{
  "n_layer": 8,
  "d_model": 576,
  "n_head": 6,
  "n_kv_head": 6,
  "head_dim": 96,
  "d_mlp": 2304,
  "vocab_size": 8192,
  "activation": "gelu",
  "norm": "layernorm",
  "norm_place": "pre",
  "norm_eps": 1e-05,
  "positions": "rope",
  "rope_base": 10000.0,
  "rope_fraction": 0.25,
  "qk_norm": false,
  "attn_scale": 0.102,
  "bias": "all",
  "tie_embeddings": true,
  "parallel_block": true,
  "init": "normal",
  "init_std_qkv": 0.0166,
  "init_std_o": 0.0166,
  "init_std_up": 0.0166,
  "init_std_down": 0.0,
  "optimizer": "adamw",
  "lr": 0.000648,
  "beta1": 0.9,
  "beta2": 0.99,
  "weight_decay": 0.15,
  "lr_head": 0.00541,
  "warmup_steps": 435,
  "schedule": "wsd",
  "decay_fraction": 0.853,
  "decay_shape": "linear",
  "final_lr_fraction": 0.0,
  "batch_tokens": 131072,
  "seq_len": 1024,
  "doc_mask": true,
  "z_loss": 0.0001,
  "train_tokens": 1004000000,
  "steps": 7660,
  "dataset": "wikipedia_en"
}
MLP neurons of a small language model. Each row is named by its layer, matrix (down: output weights) and neuron, and shows model dimensions 96-191. Each number is 128 + 32 x the weight over its row's rms, rounded and kept within 0 to 255.
A block is one neuron, or neurons of one layer that tend to fire together. After each block is what it responds to, as a language model described it from the Wikipedia text at the highest values.

L2.down495 [166  75 147 137  99  96  87  79 104 159 155 147 133 162 125 118 134 165 155 161  98 128 105 166 178 163 128 117 141 120 163 133 168  90 116  21 105  98 161  42 101 119 172  93 150 103 145 186  84 168 102 132 124 130 133 128  93 127 166 165 152 115 155 114 130 155 124 135 124 175 159 156 183 142 122 129 124 131  97 161 208  85 101 120 119 115  84 127 187  92 144 100 154 173 161 157]
L2.down608 [ 99 119 210  99 121 182 139 132  76 134 195 136 119 102 106 121 173  99 142 100 150 171  91  75  91 125 133 178 171 101 182 161 213  89 143 172  99 129 133  39 150  79 165 139 130 130 185 151 147 124 138 105 147 122 125 139 117 122 161 109 104 103  99  91 127 144 178  91 171  59  82 116 119 122 111 153 160 184 121 157 114 138 116 117 135 133  69 165  70 169 141 151 161 209  91 109]
L2.down635 [102  98 103 153  70  77 145 113 169 131 131 102  92 125 110 112 136 135 126 113 102 154 131 107 150 142 185 133 124 138 167 215 131 164 184 161 106 134  98  41 143 109 100 118 116 102 100  91 136 193 139 106 126  97 125 109 189  51  75  99 180  78  80 172 152 143 114 169  47  67 225 131  99 125 139 141 100 118  53 122 146 165 167 111 101 106 127 146 161 102  78 147 114 208 131 124]
L2.down1541 [116 151 127 110 150 107 111 132 163 132 177 110 139 108 175 115 106 182 135 103  84 129  88 161 143 132  96 168  84 154 155 138 154 140  94 148 176 155 156 115 152 145 181 120 103 115 113 120 112 194 111 176  41 114 134 165 161 115 129 111 140 183 206 119 109 135 145 200 101 141 116 143 175 108 150 160 175 124  81 137 151 145 119 145  91  75 139 136 116  39 118  89 142 185 102 161]
Place-name prepositions. Prepositions "in" and "of" right before a geographic place name, as in "located in", "the town of", "born in".

L4.down1277 [201 138 100 126 133 180  96 134 154 137 102 145 146 116  96  40 118 125 134 172 135 127 129 155 113 140 128  93  89 162 146 110 162  95 103 108 137 121 111 161 145 114 127 143  64 111 125 113  73 124 150  71 123 103 111 125 205  85  83 118 161 200  99 157  38 181  95 139 149 134  68 106 158 152 115 118 129 143 201 142 152 123 121 132 133 196 113 121 163 114 159 117 138 127 127 112]
L4.down2302 [151 159 106 122 140 182 149 107 167  87 165 107 128 178 159 164 170  90 167 107  89 115 122 110 158 134 178 137 177 163 131  44 103  87 117 175  91 135 119 140 136 147 160 107  90 163  93 139 132 157 171  57 146 170 103 178 115  79 151 124  76 123  95 171  98 111  89 141 139 156 143 144 121 102  93 139 180 166 154 179 129 190  68 117 108 128 170 158 191 195 128  99  99 124 113 165]
Preposition "on" after clauses. Mostly the preposition "on" (sometimes "of", "at", "in") right after a verb or clause in narrative text, as in "announced on 7 February", "acquitted on each count", "received on Saipan".

L2.down43 [133  88 124  40 102 194 220 126 124 100 143 138  97 142 187 173 105  83 156 104 161 142 183 113 169 152  59 138 103 101 176 143 131  85 118  78 144 115 151 143 152 161 198 129 157 125 159 130 128 118 122 144 126 127 158 187 111 152 163  79  90 152  72 153 117  98 136  95 110 142 172 148  97 130 112  96  94 104 116 145 127 177  97  84  99 103 149 141 137  94 213 155 142  57 118  96]
L2.down965 [ 92 144 126 143 110 144 104 116 156  85 121 137  95  79 135 110 148 102 120 113 120 108 202 141 129 174 110 157 120  55 190 112 190 148  61 179 165  97 122 113 162 119 200  89 165 123 213 114 134 123 110 192 120 129 114 197 108 116 145 140 127 134 100 115  90  37 111 138 132 163 130 142  80 148 229 132  74 114 176 134 132 135 131  66 118 110 179 141 113 140 186 105 140 106 111 126]
L2.down1053 [138 106 149 168 120 160  79 147  86 140 171  70  63 115  99 138 159 181 118 185 145  91 158  85 127 134  94 147  78 114 139 156 149 112  98 103 117  96 127 127  87  73 200 134 128 137 166 161 184 142  90  95 143 150  80 151 106 111 170 174 128  97 164 125 110 102 102 146 131 143 138 101  97  99 201 100 123 131 100 184  80 144 126 140 217 114  80 146 139  99 180 130 158 128 157  50]
L2.down1153 [166 144 190 156 122 174 101 164  67 188 116 119 184 110  74 114 175 156 117 140 156 118 121 105 107 199 139 146 141 111 125 123 163 165 118 159 113 110 140  81 160  92 109  91 128  73 100 131 137 133 139 111 187 129  87 112 100 113 153 137 127 143 127 133 142 200 124 166 134 125 156  85 112 131 126 100  68 141 100 141 124 139 148 123 165 120  90 156 159 151  78 155  91 229  60 159]
Mid-name tokens in titles. Word pieces and digits partway through proper names, titles or codes, e.g. Lyra X30, The Fall, CR 161, Sri Lanka, Deadly Awards.

L5.down22 [148 202 119  96 144  27 127  99 207 180 169 145  93 126  85 148  95 162  99 132 137  98 133 141 100 100 168 128 110 113 168 133 185 149 128 181 132 147 122  88  66  96 158 148 154  42 138 143 155  82 148 150 173 116 142  95 158 133  81 135 169 114 109 158 100 178 157 185 147 122 101 121 156 148 175 151 162 114 191 132  73 155 101 107 135 119 105 145  34  64 125 123 138 204  94 128]
L5.down406 [172 109 126 111 103 131  93 131  99  91  85 158 189 149 158 147  78  96 211 106 115  70 157 180 198 106  82 131 138 126 183 101 173 189  84 145  95  66 160 124 140 171 118 137 140  93 124  85 120 132 176 136  96 151 126 125 192 124 203 133 118 108  99 114 180 189 143 127 141 129 138  92 113 146 130  96  80 151  91 107 175 115  63 102 137 129  60 198 155 150 141  89  91 165 161  78]
L5.down677 [109 163 163 108 102 135 121 107 101 121 165 103 122 172  89 142  77 141 170 106  80  81 115 119 159 160 152 171 113 139 159  99 126 117 150 165 105 181 132 123 118 137 157 132 152 123  95 217  72 111  87  90 174 147 151 143 184  89 147 132 110 124 159 124 165 236  97  82 105 133 172  99 120 104  63 121 119 102 158 109 140 143 159  93 159 175 132  78  95 141 110 153 101 149 140 159]
L5.down687 [142 118 129  75 161  81 106  97 161  66 170 142 142 138 138 101  90 118 161 108 119 149 130  85 130 121 160  98 127 149  86 145 167 126 173 129 179 110  99  97  93 147 106 150  68 148 147 139 123 138  93 148  96 143  88 127 104  84 152 131 173 126 122 156 157 139 112 180 125 157  99  94 122 124 134 101 117 151 145  96 175 135 116 162 136 146 166 145 117 108 145 109 100 109  89 196]
L5.down1331 [122 148  83 129 134 123 173 154 100 158 148 138 158  93 123 156 116 117 167 144 119 110 135 164 138 115  83 112 116 117 153 139 143 149 122  95 128 120  73 173  67 143 136 107 140 118 192 135 136 132 109 182 119 143 128 171 127 162  93 168 107 107 142 118  94  72 136 141 163  97 110  80  87  71 145  63 113 130 140  92 112 119 157 127 136  72 130 143 142 161 153 114 146 132 131 199]
L5.down1430 [196 178 162  93 109 140  66 125 108 145 113 160 112 154 123  89  92 107 133 175 127 128 111 132 119  98 124  93 161 119 136 116 124 111 155 150  55 128  75 111 176 157 109 147  38 142 127 195 166 128  55  92 123 164 151 115 137 204 123  58 151 203 134  37 114  84 159 113 144 158 138 147 146 152 166 152 144  48 216 147 150 150  99  93  88 145 118  91 139  78 149 124 187 105  48 157]
L5.down1934 [116 115 102 112  94 143 124 123  94 116 107 137 134  77 165 112 101 127 124 119 155 114 185  79 174 154 130  87 159 106 124 142 116 101 133 121 135 130  60 126 136 148  95 129 110 125 101 154 154 101 136 174 130 146 159 141 116 164 135  74  94 137 149 132 149  82 102 156 165 102 135 105 104 128 185 102 118 180 175  89 158 168 130 127 132 152 127  91 144 108 156 184 120 128 167 137]
L5.down2032 [106 168 134 136 122 143  61 195 184  83 164  93 125 158 128  99 139 117 158 169 118 130 121 104 105 141  97 130  88  95  90 123 137 130 152 116  93 214 188 179 121 161 111 108 104 149 122  99 106 174 158  94 129 122 114 165  96  91  85 180 146 162 131 114 121 114 131 127 180 203 121  93  44 148 118 111 143 195 105 136 153 150 111 179 173 122 109 173 151 155 144  89 151 174  98 162]
Date-introducing "on". Mostly "on" or "On" just before a specific date, as in "On 7 July 2016" or "waived on August 29", in sports and history bios; sometimes date tokens or other "on" uses.

L2.down299 [149 127 194 147  93  96 131 171  91 155 131 160  85  42 137  67 101 183 125 132 109  73  94 107 136  86 122 106 150 159 148 156 146 189 104 170 111 171 120 143 119  99 165 125 103 107  54 191 160 148 142  99 162 124 147  78 123  89 116 171 167 133 102 168 165 125 149 108 150  92  90 103 190 126 115 166  99 117 179 153 167 112 165 117 127 158 128 148 137 165  91 138 134 185 132 180]
L2.down503 [ 84  75 104 146  94 132 126 161 129 125  49 117 115  99 100 102 151 137 132 123 113 127  68  74 157 151 125 108 146  96 152  89  75  75 141  89 155 125  94 108 136  75 100 127 137 117 139 191 186 122 120 160 138 128  82 112  91 132 132 134 113 124 107 171 132 154 117 107 164  87 138 105 134 163 105 134 188 164 130 135 133 140  77 106 105 139 170 152 131 143 146 170 127 171 140  86]
L2.down1143 [ 74  57 165 147 115 148 158 164 149 115 101 130  77 171 137 132 155  41  86 105 157 112 108 104 112 173 146  96 159  98 109 141 141 118 130 110 112 143  82 120 105 122 104 139 108 111 146 184  79  98 178  71 185 136 128 158 110 169 137 137 100 120 140 114 110 111 114 122 145 134  58 118 116 103  59 140 152 113 142 102 102  57 116 123 142 140 144 130 156 108 116 100 151 117 157 177]
L2.down2214 [157  75 110 136 107 177 141 151 105  92 158 135 170 129 116 142 150 103 204 113 133 124  96 136  98 130 115 152  99  60 126  94 186 111 129 126 151 169  85 139  72 125 135 151 134 155 157 104 120 159  72 118 106 130 123 130 141 161  91  85 172 138 106 147 172 119 137 143 133  95 137 145 191 116  85 117 104 125  89  57 105 111 125 155 157 135 180 114  61  94 119 190 161 168 103 215]
Date-preceding "on". The preposition "on" before a date ending a match or event clause in sports biographies (at Home Park on 29 October), plus scattered word fragments.

L5.down294 [150 107 130 158 134  20 144 209 156 101  93 126  99 108 116 176 133 116 114 160  92 127 129 173 128 175 164  98 102 143 124 129 164 118  91  54 140 137 144 172  77 134 139  77 203  93 155 172  87 123 175 162 167  98 146  99 157 135 102 135 158 166 151  77 165 169 130 138 123 109 156 127 134 168 117 173 116 116  92  93 153 107 113  65  79 123 116 149 136 127 136 198 105 231 148 110]
L5.down333 [119 116 158 140 104 108 124 139 119 126 150 127  94 154  99 139 126 134 116 132 103 147 139  72 139  92 145 138 124 160 147 165 116 111 119  98  78 182  91 165 149  54 150  88 132 129 121 169  90 105  90 123  98 102 121 148 191  95 144 142 146 135 101  95 120 111 120  91 179 100 126 136 176 145  62 123 180 141 110 129 119  80 163 168 156 124 132 152  82 115 156 150  99 106 146 129]
L5.down536 [113 137  73 206 144  36 163 174 110 101 122  97 125 129 168 143 116  75  81 122 110 195 114 151 111 160 123 165 126 173 102 108 104  79 108 173  76 119 162  85 111  94 163 112  81 115 133 147 169 101 139 105 141 134 117 123 129 128 117 149 118  73 107 168 164 117 127 124 125 100 145 155  94 149 115 139  99 103 119 164 125 122 149  81 165 166 128 129 117 130 105 174 150 230 120  68]
L5.down681 [ 82 111  65 160 170   5 117 143 120  87 137  58 189 116 134 173 129 183 120 134 118 123 143 102 120 197 142 120 168  77 140 139 109 125 133 137 173 129 165 115  93 152 114 130 125 123 112 110  99  49 169 112 119 113 144 144 126  97 139 136 127 153 149 101 150 152 164 107  68 105  97 156 101 178 114 160  92 128 141 120 117 145 133 122 141 117 178 127 171 181 117 145 112 199 130 106]
L5.down929 [126 146 134 155 148 108 146 153 141 146 161 131 142  75  73 124 134 148  67 145  89 148 219  93 113 147 173 155 122 170 135 139  93  87 172 142  92 128 130 114 137  73 101 118 104 174  73 136 118 138 144  66 134 143 142 158 139 122  99 150  93 115 132 177 224 151 114 117  90 112 168  80 122 116  91  86  87 133 129 125  84 120 191 134 165 180 138  87 147 128 118 134  52 168 199  59]
L5.down1021 [ 53 127 141 151 148   0 141 159 121  74 133 118 111 104 219 163  87 142  93 109  96 195 124 179 113 121 126 118 137 171 153 167 106 162 120  84  70 114  90 110 161  78 195 118 127  80 163 150 133 122 179 163 208 134  76 102 143 100 116 141 100 124  92 159 159  84 117 100 110 116  95 172  76  97 172 148 165 116 122 123 145 171 154 134 103 113 143  94  97 160 179 171 138 135 168 127]
L5.down1277 [163 100 155 125  97  30 155 128 126 154 123  89 168 157  85 110 184 137 206 152  96  84 117 164 110 201 119 171 138 176  85 122 150 144 128  87  90 110 146 106 119  91 135 154 127 107  84 142 143 154 100 170 137 108 143 123 139 154 118  72 163 118 115 106 140 116 169 131 145 135  99  77 161 148 121 161 204  70 117 123 136 146 137 147 119 149 129 124 128 135 158 155 142 244 100 151]
L5.down2177 [148 123 121 163  84  37 139 124 128 148 176 107 114 136  74  82 172 147 131 122 149 130 112 111  98 183 150 117 146 189 152 114 128 133 145 144 166 140 174 152 172  68 142 130  92  86 133 106 196 164  74 113 168 113 134 102 127  88 182 107 151  75  87 102 146 176 121  87 108 118 179 117 103 126 122 155 145 127 117 166  94 161 166 135 124 107 151  58 147 111 131 102  95 242 127 114]
Last token of names. Final word-piece or number that completes a multi-word proper name or title, e.g. route numbers (State Route 10), album volumes (Curtain Call 2), and organization endings (Montreal Impact, Montreal Protocol).

L4.down725 [133 124 115 149 109   0 145 168 125 159 133  83  95  74 181 134 154 148 115 194 133 127 100 131 148 142 143  97 148  96 117 149 142 115 124  96 137 163  85 198 144 135 113 180 161 125 119 104 163 138 133 119 157 137 124 147 127 148 124 127 145 184  71 129 118 141 147 214 114 116  95 136  97 143 109  98 121  95 128 101 115 110 178 127  85  66 156 136 109 159 143 127 141 203  99 131]
L4.down1896 [ 66 129 136  88 151  10 168  98 163  91 132  85 126 140 152 202 189 119 162 175 120 138 151 102 123 127 150 135 157 147 111  65 147 138 114  93 133 139 152 137 159  93 160 126 144 121  88 129 165 116 124 138 132  66  99 111 142 211  95  95 160 115 112 109 147 121 195 147 140 136 115 129 111 129 113 147 168 107 130  77 109 131 148 105 116 157 148 134  98 105  59 185 147 153 121 149]
Phrase-final time expressions. Final token of a time or adverbial phrase just before a clause break, e.g. for years, in 1980, as well, that year.

L5.down398 [148 101 184 102 154 153 165 146 134  75 163 114 140  93  49  92 146  95 156 132 135 125  90 111  83 119 112  52 125 141 105 164 124 123 139 161 136 102  78  86 119 185  98 113 100 114 145 139 133 126  88 136 122 182 129 104 121 119 150 122 121 122 107  84 120 131  84  69 126 114 141 104  78 151 109 129 106  78  81 107 123  91 159 131 157 172 124 138 120 178 125 145 128 176  81 169]
L5.down661 [113  90 129 134 103 166 142  69 140 119 135  97  79 182 152  76 119 169 135 138 137 116 160 115 110 122 107 104 170  96 106  91 109  99 139 141 135 127 146 116 115 124 130  98 128 192 126 117 152 160 104 114 102 167  89 143  70 158 147 119 113 125 115 149 123 122  83 131 135 150 175 116 138 149 161  98  85 108 142 148 175 114 133 126 136 111 146 131 156 109 123 159 105  96 148  94]
L5.down820 [131 156  89  76 180  98 129 131 152 102 119 104 129  99 104 186  59 124 133 118  95 158 138 111 173 116 116 157 114 146 115 133 103 124 160  90 156 157 120 180 127 146  95  91  77 168 153  93 168 129 146 105 123 149 146 150  84 228  65 136 159 144 151 156 166 160 104 158 168 125  93  85 140 185 166 129  45 121 102 141 122  98  98 121 134 126 153 156 170  98 172 149 185 105 143 162]
L5.down1151 [156 147 110 176 136 123  84  85 162  96 129  93 142 129 140 137 161 198  92 153  88 104 112  77 119 127 121 141 100  86 171  55  73 124 147 148 159 166 130 158 106  77 174  68 183 162 159  60 125 124 135 164 108 140 114 117 137 189  86 133 102 171 143 120 168 144 112 162  93 100 139 148 162 197 161 168 120 137 146 127 118 160  81 117  85 152 139 160 102 146 106  81  69  85 155 131]
L5.down1625 [113  80 150 184 142 167 160 151 158 149 169 148  99 167 113 179  83 113  82 157  69 179  99 137 157 124 149 107  58  87 174 150  74 160 126 123 202 172 180 159  98 111 122  97  87 164 114 126 134  95 103 119  93 133 107 158 141 112 131 133  71  80  73  69  92 119 111 135 140 148 162 104 120 181 108  88  91 168 112 147 114 130 125 168 157 102  75 177 120 125 103 113 121  33 136 107]
L5.down1709 [131 136 155 130 164 244 129 144 114 161 177 155  96  78 163 117 113 112 166 119 108 131 152  80 158 114 124 135 179 152 148 116  93 111 100 127 192 102 115  91  97 113 151 135 105 115 116 180 141 174 180 116 120  99 146 133 128 121 100 116 108 126 139 112 125 125 124 160 119 102  81  92 182 126 171 157 141 139 136 160 110  96 128 160 108 152 134 116 163  86 135  96 151  92 142 120]
L5.down1943 [143 103 103 136  92 145 101 152 186  88 180 141 104 119 149 192 148 149 167 156 137 158 162 127 108 148 165  83 136  84 160 169 147  88  93 175 168 108 134  99 114 151 156 114  81  88 136 185  76 152 101 104 116 123  99 186 157  48 150 139 149 122  90 121 136 155 116 134 149 110  82 168  75 172 114 171  84 114 112  94 122 134  73 114 127 119 102  80 149 146 105 101 132 112 137 112]
L5.down1951 [126 106 150 127 130 158 109 149 103 112  62 150 150 157 181 171  95 139 105 184  66 131 147  84 136 127 140  83 121 139  74 142 104 157 112 103 132 110 145 125 178 117 209  78 114 108 139  99 156 140 137 125 137 166 129 175 149 135  72  76 159 160 133 132 161 131  99  81  87 100 113  84 103  97  73 162 139  83 119 137 141  88 152 169 147 131 134 117 164 164 104  64 119 106 142 176]
Capital W word starts. Mostly the capital letter W beginning names, initials and acronyms (Warsaw, George W., WPA, WSOP), plus some prepositions like in or on after place names.

L5.down54 [103  93 111 136 140  13 116 148 103  86 216 155 157 126 147 163 169  71  49 149 133 168 132  95 119 178  91 137 106 116 140 123 101 157 222 138 130  52  90 138 141 140 151 120 191 134  85  88 114 126 120 128  75 128 157 119 107 153  92 119 143 175 100 120 118 117 200 144 106  80 123 151 133 161 107 188 139 104 128 143  79 142 120 106 162 157 125 121 216 179 135 172 146 193 147 112]
L5.down313 [ 98  95  57  76  96  66 122 136 177  99 174 163  75 184 203 109 160 160  99 101 147 127 222 116 106 138 127 174 133 158  89 135 143 166 110 121 104  84 190 138 173 147 166  59  97 163 136 166 133 101  99 174 122 167 119 130 141 169 128 101 145  91  95 114 139  76 148 137 126  73 143 139 122  76  54 121 134  87 107 145  82 150 135  81 129  98 123 144 123 104 137 157 122 140 146 105]
L5.down714 [110 118  84 128 131  24 130 144 193 160 166 188 186 122 135 131 146 129 105 114 144 115  99 101 101 133 150  98 140 132 167 179 166 152 141 171 167 108  90 101 124 102 142  96  93 160  85  97 142 165 114 102 116 118 117 111 124 123 121 114  97 112 156 135 108 169 166 178 149 121 109 108 166 137 130 163 121  97 155  98 145 137 102 125 163 158  99 126 127 123  86 136 127 203 181  85]
L5.down789 [120 107  77 139 121   0 119 163 129  90 125 157 180 149 142 161 166 127 133 147 117 168 148 122 108 148 128 146 139 138 129 163 132 136 112 168 166 125 127 103 148 145 161 158 137 103 125 127 176  99 151 135 132 169 149 173 139 141  68 131 120 129 153  99 135 114 168  99 104 151 120 141 119  76  98 175  91 112  83 145  76 155 138 100 163 113 135 174 156 117 124 129 178 120 136 124]
L5.down1338 [129 137 116 127 181  93 107 116 136  83 124  98 136 119 135 125 149  97 103 122 146 182 125  78 154 134 119 127 132 146 126 154 127 169  96 102 116 150 134 119  98 138 192 134 165 136 121 107 136  68  97 149  94  85 101 110  79 144 141 113  94  84 147  96 130  66  79 162 131 176 136 173 128 126 118 104 158 172 106 146 115 155 116 156 165 144 104 223 172 102 160 203 117 106 155  83]
L5.down1422 [ 78 112 107 155 181  55 115 126 123 146 210 202 156 144 164  99 111 104 147  74  97 126 104 164  54 160 189  70 103 100 139 175 122 124 133 124 124 132 156  96 140  83 123  42 215 115 116 172 152 162 103 113 133 135 105 156 113  89 130 188 105 112  85 153  97 132 152 225 113 154 108  97  89 107 135 135 178  79 140 106  77  91 128  94 168 122 106 114 175 127 110 133  92 147 158 118]
L5.down1566 [ 89 166  93 149 100   0 132 141 131 125  83 173 166 175 187 135  96 107 114 153  77 119 168 146 103 142 143 109 134 125 144 118 111 184 107 150 129 175  98 137 164 189 124 109  68 137  81 113 141  91 155  75 125 134 120  96 185 135 131 119  67 119 111 135  96 135 104 127 158 106  92 153 112 198 177 170 141 113  78 142  84 156 136  93 177 120 163 150 115 128 120 135 176 158 120  88]
L5.down2140 [107 216 139  85 110 122 106 141 170 157 134 115  82 111 143 151 153 135 138 155  88 134 171 117 114 176 156 104 119  92 127 150 155  89 118 105 115 133 107 125 131 131 163 123 134  80 168 162 145 120  98  94 171  99  75 115 153 153 133 145  60 152  79 109 144 114 145 139 142 144 148 118 111 171 129 129 172 104 149 198 114 107 146 110 110  56 114  94 129 142 169 104 127 126 121 145]
Noun phrase endings. The last word or word piece completing a noun phrase or proper name, usually right before a period, comma or preposition, e.g. Pascagoula River, subdivision, later that year.

L2.down633 [140 115 114  86 186 150 129 127 102 171 147  92 112  46 124  64  49 114 111 105 123 109 127 184  87 152 106 133 105 127 126 139 148 148 156 119 169 111  91 149 123 101  70 159 114 124 123 135 164 141 106 141 171 147  98 213  99 115 111  39  88  89 116 113 179 103 118 108 116  79 148 117 131  78 138 144 117 178 116  97 116 107 140 123 116 149 129 175 106  84 172 139  94 112  83 150]
L2.down1102 [138 100  71  78 104  62 101 114 163  98 121 120 161  99 105 135 136 187 138 112 110 107  86 130 128 146 112 144 137 103 101 144 115 124 133 110 149 107 136 163 131  66 152 149 134  93 116  93 116 152 149 127 205 165 130 122 107 150  94  96 174 171  89 114 115 167 173 141 130 133 179 103 132 111 138 126 123 128  70 121 168  76 152  97 168 134 138 107 116 106 108 139  68 127  94 143]
L2.down1441 [ 86 113 193 109  85 126 145 130 151 118  76 114 153 163 138 128 134 136 132 192 131 173 188 139 103 123 113 155 138 153  82 146  86 137 124  90 134  99 155 107  87 131  94 104 149 136 101 163 128 102 129  75 154 115 118  84 148 194  84 188  95  84 184 112 104 111 146 106 106 177 104 153  95  82 129 124 161 137 114 122 113 136  90 113 119  34 127 136 125 132 176 145 128 185 106 104]
L2.down1748 [146  91 174 111 118  72  82 156 105 175 155 190 116 163 101 111 172 160 138 145 134 135 101 145 107  73 116  95 103 152  95 161 119 142  94 166 154 123 127  89 178 119 108  70 171 102 120 109 180 120 110 110 165 184 122 104  89 149 118 111 119  67 112 124 103 110 140 161  93  70 157 111 162  68  97 112 103 143  64 133  97  65 106 114 164 143 103 105 146 142  95 117 101 235 170 118]
Span-closing tokens. Tokens that close a span, such as closing parentheses and quotes, the "s" in decades like 1980s, and table pipes.

L4.down1489 [ 98 204 121 152 143  91 149 149 100 130 115 114  87  57 131 106  97 162  83 173 101 108  64 159 127 148 162 113 185 158  99 126 126 140  76 125 143  79 142 158 114 105 106  88  91 131 198  86 155 113 143 135 129  93 129 155 102 121 172 140 170  94 179 131 123 114 107 119 106 115 154  93  79  90 133 117 192 123  92 161  96 116 134 105 198 130 124 120 123 142 120 161 129 175  77 132]
L4.down1513 [ 99 138 142 172 114 134 131  68 148 107 166 139 123 194 142 107  80 114 118 106 143 182 118 159 145 174 107 117 144 135  93 172 119  84 119 116 132 124 167  88  82 103 167  95 196 158 121  90 186 124 129 130 133 140  89 120 131 150  87  97 105 107 100 126 183 170 150 153 116 150 145 144  71 143 176  81 126 147 166 151 118 110 111 131 176 119 142 178 113 106 117 121 117 120  91 158]
Repeated name endings. The final word-piece or word of a multi-token proper name that already appeared earlier in the article, such as Feldbl-um, Thermo Fisher Scient-ific, or Gulf Coast Medical Center.

L4.down795 [115  81 150 156 133 173 162 135 145 150 134 118 140 161  99 120 123 130 130 149 130 131  99 127 156 112 117  99 136 159 191 147 143 118 139 109  80 104 115  35 163 123 141  89 102 149 127 121 108 222 103  91 106 142  93 134 154  91 131 158 162 141 116 110 126 106  98 199 113 154 155  89 137 167 135 112 115 167  85 121 140  80 143 196 103 155 144 141 129 144 114 153 157 130 131 142]
L4.down883 [157 128  98 109  88 184  85 100 150 113 161 172 163 163 113 159 168 190  89 136  95  87 139 157 120 143 153 169 146 111 186  91 148  92 123 129 117 156 145 116 126 113 174 133 181  79 115 113 145  91 133 148 149 138 126 135 116 105  86 103 121 127 172  82 149  98 155 157  59 168  95 172 173  87 152 167 198 134 145 160 155 135 121 120  72 148  71 121 132  83 171 137 152 130 151 158]
Place-name completions. Tokens that finish or lead into a geographic location in addresses and descriptions, such as Street, district, in, Wuhan's comma, Beng(al), -shire.